From a checkpoint of a small transformer trained on Wikipedia.
Architecture: LayerNorm before each block, no position embeddings, biases, untied embeddings.
MLP neurons of a small language model. Each row is named by its layer, matrix (up: input weights) and neuron, and shows model dimensions 64-191. Each number is 128 + 32 x the weight over its row's rms, rounded and kept within 0 to 255.
Before each neuron's rows, "fires after" lists the tokens most often just before its 100 highest values on Wikipedia text that the model never trained on; "fires on" lists the tokens most often at its 100 highest values on Wikipedia text that the model never trained on. A number after a token or word is its count.

fires after: "–" 23, " " 22, " N" 5, " father" 4
fires on: "20" 24, "," 23, "19" 11, ":" 6, "le" 4
L11.up191 [177 177 168 114 104  87  97 118  63 177 113 105  78 121 158 104 101 163 174 151 125 123 155  99 124 110 148 107 120 142 117 109 119 134 152 106 161 111 145 138 149 137 147 138 128 132 216  72 210 135 123 132  93 122 138  89 125  96 108 169 115 106 114 185 127  94 193 121 120 155 130 118 128 157 112 152  98 159 151  76 155 101 139 145 120 132 111 149  70 107 149 129 106 115 149 137 160 127 138 154  66 116 168 154 161 139 170 133 121 145  96 123 140 129 149 130 138  66 130 169  75  58  41 140 120  81 168  96]

fires after: " on" 15, "On" 12, " March" 10, " November" 9, " On" 7, " August" 7
fires on: " " 97
L14.up394 [120 157 116 117 137 129 118 120 156 128 134 106  83 141 164 120  98 118 137 105 151  82  69  94 149 156 133 149 156 131 168 127 184 144  90 107  80  87 145  90  85 192  81 120 137 103 140 155 113 181  81 160 134 125 129 154 127  75  33 204 170 149  90 131  92 137 146 130 134 110 158 199 129 136 143 155 110 201 162 161 164 172 101 148 139 137  98 103 114 157 165 122 152 178 138  87  98 114  90 131 235 165 109 136  51 160 131  72 152 145 146 169 112 101  77 100 147  88 145 126 145  71 134 105 116 111 119 104]

fires after: " |" 51, " K" 4
fires on: " " 50, " ad" 4, " lik" 4, "al" 4
L14.up671 [183  91  82 149 135 116 106  67 172 112 132 104  84 107 110 112 179  96  89 186 121 168  92 170 135 134 144  85 123 146 141 111 136 153 172  82 138 130 135 150 136 106 181 166  89 129  64 140  54 100 124  97 155 148 179 120 125 136 114 114 122 113 132 173 153 174  72 135 156 151 162 110 128 131 163 115 126 114  70 134 157 118 163 133 166  58 146 111 141 103 141 153  89 171 124 130  86 142  97  94 126 164 119  91 131  94 126 135 103 103  91 143 181 171  52 149 106 133  65 161 145 150  97 114  83 189 212 191]

fires after: "0" 66, "%" 6, "5" 4, "." 4, "4" 4, "1" 4
fires on: " |" 94
L4.up320 [ 89 129 151  83 138 170 142 140 126  65 127 148 135 134 104 133 151 123 147 106 149 112 145 119 103 157 137 146 111 105 149 108 131 145 204 163 107 136 136  95 153 102 114 121 135 121 144 106 120  46 104 128 188  90 106  94 205  87 112 116 115 197 179 193 169 129 170 190 134 128 171 127 123 178  42  89 132  91 183 136 107 139 227 160 113 110 126  95 143 114 130  90 159  85 104 119 114 169 171 119 160  78 108 117  70 114 180 128 112 114  98 191 184  97 116  92 141  90 141 131 122 122 145 128 124 140 156 135]

fires after: " " 42, " |" 36
fires on: " " 24, " |" 19, " |\n" 8, "13" 4, "1" 4
L7.up671 [ 97 209 133  69 166 139 149 108 142 142 151 160  39  77 181 153 161 149 131 109 132  90 106 157 121 117 121 115 133 124  92 121 178 176 102 102 107 157 198 142  84  95  76  98 128 125 177  99 139  88  83 111 126 112 164 176 117 156 128 146 135 130 176 151 128 131 139 145 146 120 195  80 178 193 120 148 108 147  49 104 132 103 118 124 134 118 148 114 160 139 152 159 100 137 168 107 113  84  96 131 136 109 150 166 154  95 115 151  78 186 133 124  85 143 142 105 146 178 135 151 113  95 164 133  98 149 131 102]

fires after: " " 30, "–" 11, " (" 7, "5" 5, "1" 4, "9" 4
fires on: "20" 49, "," 36, " dec" 5
L16.up272 [117 130 106 104 124 136 159 163  99 138 190  97  93 145 166  97 108 140 108 161 127 150 125  98 127 106 167 124 132 126 116 137 145 131 168 129 157  96 118 108 173 162 151 170 165 111  87 106 118  87  95 121 172 134 139 113 211 140 115 147 136 146  87 146 122  74 149 101 132  76 143 104  80 189 152 120  94 156 160 151 196  46  86 139  91 184 115  93 113  80 105 155 131 179 121 150  99 135 179 129 113 142 176 103 101 124 105 138 146  84 111 154 180 111 193  83  86 114 132 133 173 115  83 108 170  73 169 173]

fires after: " on" 22, "On" 13, " the" 12, ":" 9, " On" 5, " of" 4
fires on: " " 81, " com" 4
L14.up390 [ 76 159 163 139  88  86  98 110 148 106 176 163 132 146 150 135  77 118 135  70 109  89 128 142 184 176  89 135 123 177 127  89 105 185 154  88 126 164 182 191  99 152 151 184 136 183 141 159 110 110 139 179 110 179 132 118 136  89  95  84 122 161  84 118 116 129 130 161 164 122 140  98 112 176 181 106 131 144 126 127 121 144 168 148 101 140  76 104 108 141 140 147 168 120 102 118 122  76 128  52 192 135 100 100 131 141  99  59  98 123 168  90  58 140 141 147  86  63 204 106 114  96 120 108 111 123 146 110]

fires after: " " 36, " %" 10, "%" 6, "c" 4
fires on: " |\n" 78, "ont" 4
L9.up194 [149 135 155 108 119 117 162 140 210 153  95  76  42 103 122 120 123 210 124 126 138 140 165  75 108 136 214 120 162 144 145 110 139  90  88 149  78 108 113 102 142 126 158 112 150 122 132 100 179 141 117 116 128 198 120  80 140  84 114  86 118 110 128 115 168 115  93 116 127 181 141 150 137 123  75 155 123  84  97 178 137 102 133 132  71 120 105 129 128 148 165 193 149 137  89 143 143 160  87 153 114 121 142 131 135 116 126 157  53 148 146 145 188 129 123 106 178 124 105 122 135 102 115  95 116 145 123 133]

fires after: "," 55, " l" 12, " (" 4
fires on: " with" 31, " where" 17, "ic" 11, " " 10, "." 8, "00" 6
L9.up307 [147 167 135 132 139  91 146 140 130 151 122 159 140 151 133 116 100 124  77 150 108 175 154 166 172 131  87 118  65 140 208  77  70 112 153 134 174 187 149  95 140 161 182  81 132 117  70 200 152 149  75 177 115 104 138  97  89 109 149 132 104 111 158 144 148  75 121 165 156 110 168 123 114 170 118  90 133 128  86 179 110 139 123  63  88  88  93 115  72 153 117 151 176 114 136 101  57 160 155  61 126 151  88 103 137  92 183 128 139 151 132 124 114 134 121 185 130 102 165 154 146 126 123  93 129 107 188 139]

fires after: " " 31, "–" 14, " Gu" 10, " gu" 5, "b" 4
fires on: "20" 37, "19" 10, "ad" 7, "ine" 5
L7.up195 [108 149 126 108  76 149 107 153 127 155 191 151  84 118 136 124 155 119 130 100 155 121 124  80 123 113 190 123 149  93 122 130 127 130 138 189 147 102 136  32 140 113 158 181 153 102 103 119 129  91 111 176 140 156  94 110 131 110 162 130  96 122 172 162  75 149 107 150 191  87 190  76  75 195 141 143 136 110 125 121 104 110  68 184  48 138 105 124 172  62 159 102  93 191 130 104  92 115 105  72 109 110 179 147 113 122 130  73  93 122 175 181 139 106 143 146 141  95 137 151 141 120 138 109  91 124 148 151]

fires after: "," 51, " caus" 4, " th" 4, "." 4
fires on: " where" 38, " with" 7, "ing" 5, " making" 5, "ater" 5
L4.up618 [126  94 143 134 155  94 129 110 124  75  76 138 165 166 118 159  71 106 102 160 129 111 137 137  86 143 198 117 135 127 185 132  98 128  86 114  83 136  75 145 176 193 144 130 188 135 120 163 111 171 125 144 127 116 106 102 125  58  83 106 150 113 169 126 107 117 130 106 207 139 187 113 136 150 116 126  93 143 182 173 166 165 144 141 130 101 126 150 181  97  85 185 171 162 118 135 155 156 120  93 119 160  86  96 112 128 179 102 172 122 183 158 125  88 106 142 159  76 106 144 119 130 145  94 118 105 116 147]

fires after: " |" 50, " " 13, " Gold" 6, "19" 5
fires on: " " 50, " |" 11, ";" 8, "?" 7
L10.up682 [150 117 156 129 119 182 115 104 139  75 116 133  96  26 154  76 146 173  82 147 164  10  76 138 121 103 155 126 174 148  73 112 107 145 120 132 133 183 155 162 112 151 141 135  70 120 135 120  95 118  79 137  87 147 165 142  98 134 162  56 204  92 121 140 121 104 135 103 147 149 154  87 136 188 129 102 119 153  76 112 209 118 146 161 130 101 153 149 170 110 111 135  91 149 112 109 145 137 167 145 100 157 123 122 129 123 130 133  94 150 103 149 123 101 157 153 115 183  93 185 118  90 153 110 102 136 134 132]

fires after: " " 43, "0" 9, "%" 8
fires on: " |\n" 95
L11.up114 [132 159 165  86 149 167 125 126 117 131 154  77 119 144  91 101 145 196 132 113 146 115 140  92 142 113 166 109 162 154 149  94 158 105 166 140 155 110 134 183  83 148 102 104 105 113 113 109 170 107  97 121 118 172 159 213 141  80  98 146  99 140 110 150 181  69 168 158 182 118 148 110  75 153 107 149 136 139 122  48  95 116  77 126 135 111 152 119 165 160 137  94 148 131 114 151 113 113 134 145 172  96 131 154  85  97 162 177  45 178 126 142 165  81 101 143 151 131 101 182 161 210 122 147  67 124 119 127]

fires after: " L" 18, " th" 15, " Th" 8, "th" 7, "D" 5, "ron" 5
fires on: "ing" 14, "es" 13, "ie" 10, "ir" 8, "ith" 7, "en" 5
L3.up729 [ 77 138 169 158 118  98 126 102 115 117  78  91 137 181  94 115  56 114 128 160 149 135 133 135  92 192 162 104 107 144 164  85 135 117 129  92 193 113 164 155 170 141 137 127 159  84 156 154 120 129  58  97  80 129 134  85 138  59 110 111 116  94 166  90 172 193 115 141 125 154 154 164 116 125 149  93  94 181 106 154 137 125 110 108 137 124 148 156 188  81 128 118 122 127 161 153 134  89 116  85 141 127 182 139 127 100 151 151 226 127 148 125 124 135  75 166 118 193  51 191  97 107 109 133 126 159 135 105]

fires after: " |" 57, " n" 5, " than" 4, " /" 4
fires on: " " 44, " —" 21, "." 8, "one" 5, "]" 4
L12.up445 [131  76 113 149 108 138 141  91 168 158 105 155  90  77 144 142 167 113 100 215  98 141  77 144 122 141  92 124 155 150 106 139 123 143 175 118 119 152 163 128 117 108 172 141  51 136  99 143 107 157 138 166  84 133 110  41 158 152 135 125 122 150  79 131 153  73 150 162 149 158  75 120 140 141 144 103 116 139 151 124 122 121 155 123  74  75  98 138  88 127 109  91 155  97  85 151 105  98 110  99 190 108 148 131 217 105 111 170 124  88 103 157  80 112  97 173 110 174 138  99 142  92 119 112 142 109 163 128]

fires after: " on" 33, "On" 14, " " 13, " On" 8
fires on: " " 71, " resp" 5, "20" 4
L14.up384 [125 103 102 130 109 176 148 144 160 107 133 110 125 177 153 126  36 142 104 155 132 105  90 112 161 158 176 138 172 146  77 126  70 103 131 138 170 105  94  66 127 100  78 134 109 111 146 132  98 137 128 142 136 101 105  70 107  41  81  99 111 127 124 218 129  85  95  86 163 115 140 168 171 160 171 143 113 159 122 135 140 101 178  76 152 140  47 120  94 114 132 167 161 175  95 100 124 137 109 130  90  62 145 113 120  96 143 116 131 133  96 161 143 123 126  70 121 116 185 124 100  99 104 138  89 152 166 141]

fires after: " L" 15, " th" 10, "L" 8, " G" 7, " Gold" 5, " conn" 5
fires on: "in" 20, "ut" 12, "en" 10, "ul" 6, "e" 5, "ir" 5
L3.up638 [128 133 213 205 152 122 144 154 133 142  98 164 122  56  90 103  88 189 127 143 113 142 152 144 113 151 120 129 122 188 141 145  99 135 137 133 141 135 114  86 161 115 139 159 170 143 173  99 111 171  92 125 110 107 187 214 127  88 110 107 154  60  99 140 106 144  35  47 130 156  97 149 134 150 122 125 140 135 108 159 127 149 129 141 152 135 152 138 167  53 138  77 107 137 160 176 144 102 184 104 120 132 191 120 141  97 174 145 144 127 100 112 139  98  67 125 151 126  93 168 175 123  83  99 143 138  98 111]

fires after: " |" 33, " " 24, " |\n" 13, "-" 5, "ification" 4
fires on: " |\n" 33, "|---|---|---|---" 15, " Candidate" 8, " S" 7, " G" 6, " N" 5
L15.up304 [112 175 112 125 134 181 155 137  74 118  82  50 126 129  92 135 109 171 169 121 114 103 177 182  87 151 152 215  93 143 176 135  77  91 162 131 128 137  67 171 130 137 111 116 125  96 150 147 169 168 121 155  31 129 116 101 136 155 107 164 120 179 133 111 129 134 131 130 118 156  91 130 125 110 102  77  90 150  89 123 120 164  82 134 131 134 121 157 185 130 120 168 197 146 177 132 110 112 132 147 169 121 111  97 149 109 167 188  51 151 118 122 111 171 116 138  81 126 139 228 136  95  94  65 135 147 100 123]

fires after: " F" 32, " f" 19, " sup" 12, "f" 5
fires on: "ü" 16, "or" 13, "er" 10, "ost" 7, "por" 6, "ed" 5
L3.up609 [166 151 135 151  95 132 103 221 136 101 135 131 164 135 117 116 165 129  99 131 191 116 147  67  59 133 192 143 113 160 104 190 120 104  73  67  95 131 105  88 154 166 128 140  81 217 121 142 142  88 160 136 102 125 122 192  90 164 151 130  83 150 205  96 155 179 119 165 199  80 111 137 107 149 149 149 153 149 142 126  87  94 114 144 157 121 129 125 161 139 128 111 129 167  53  68  95  97 153  92 149 147 127 142 116 114 174 101 105 129 121 154  95 162 150  94 144 105 142 141  50 138 143 140  85 113  85 120]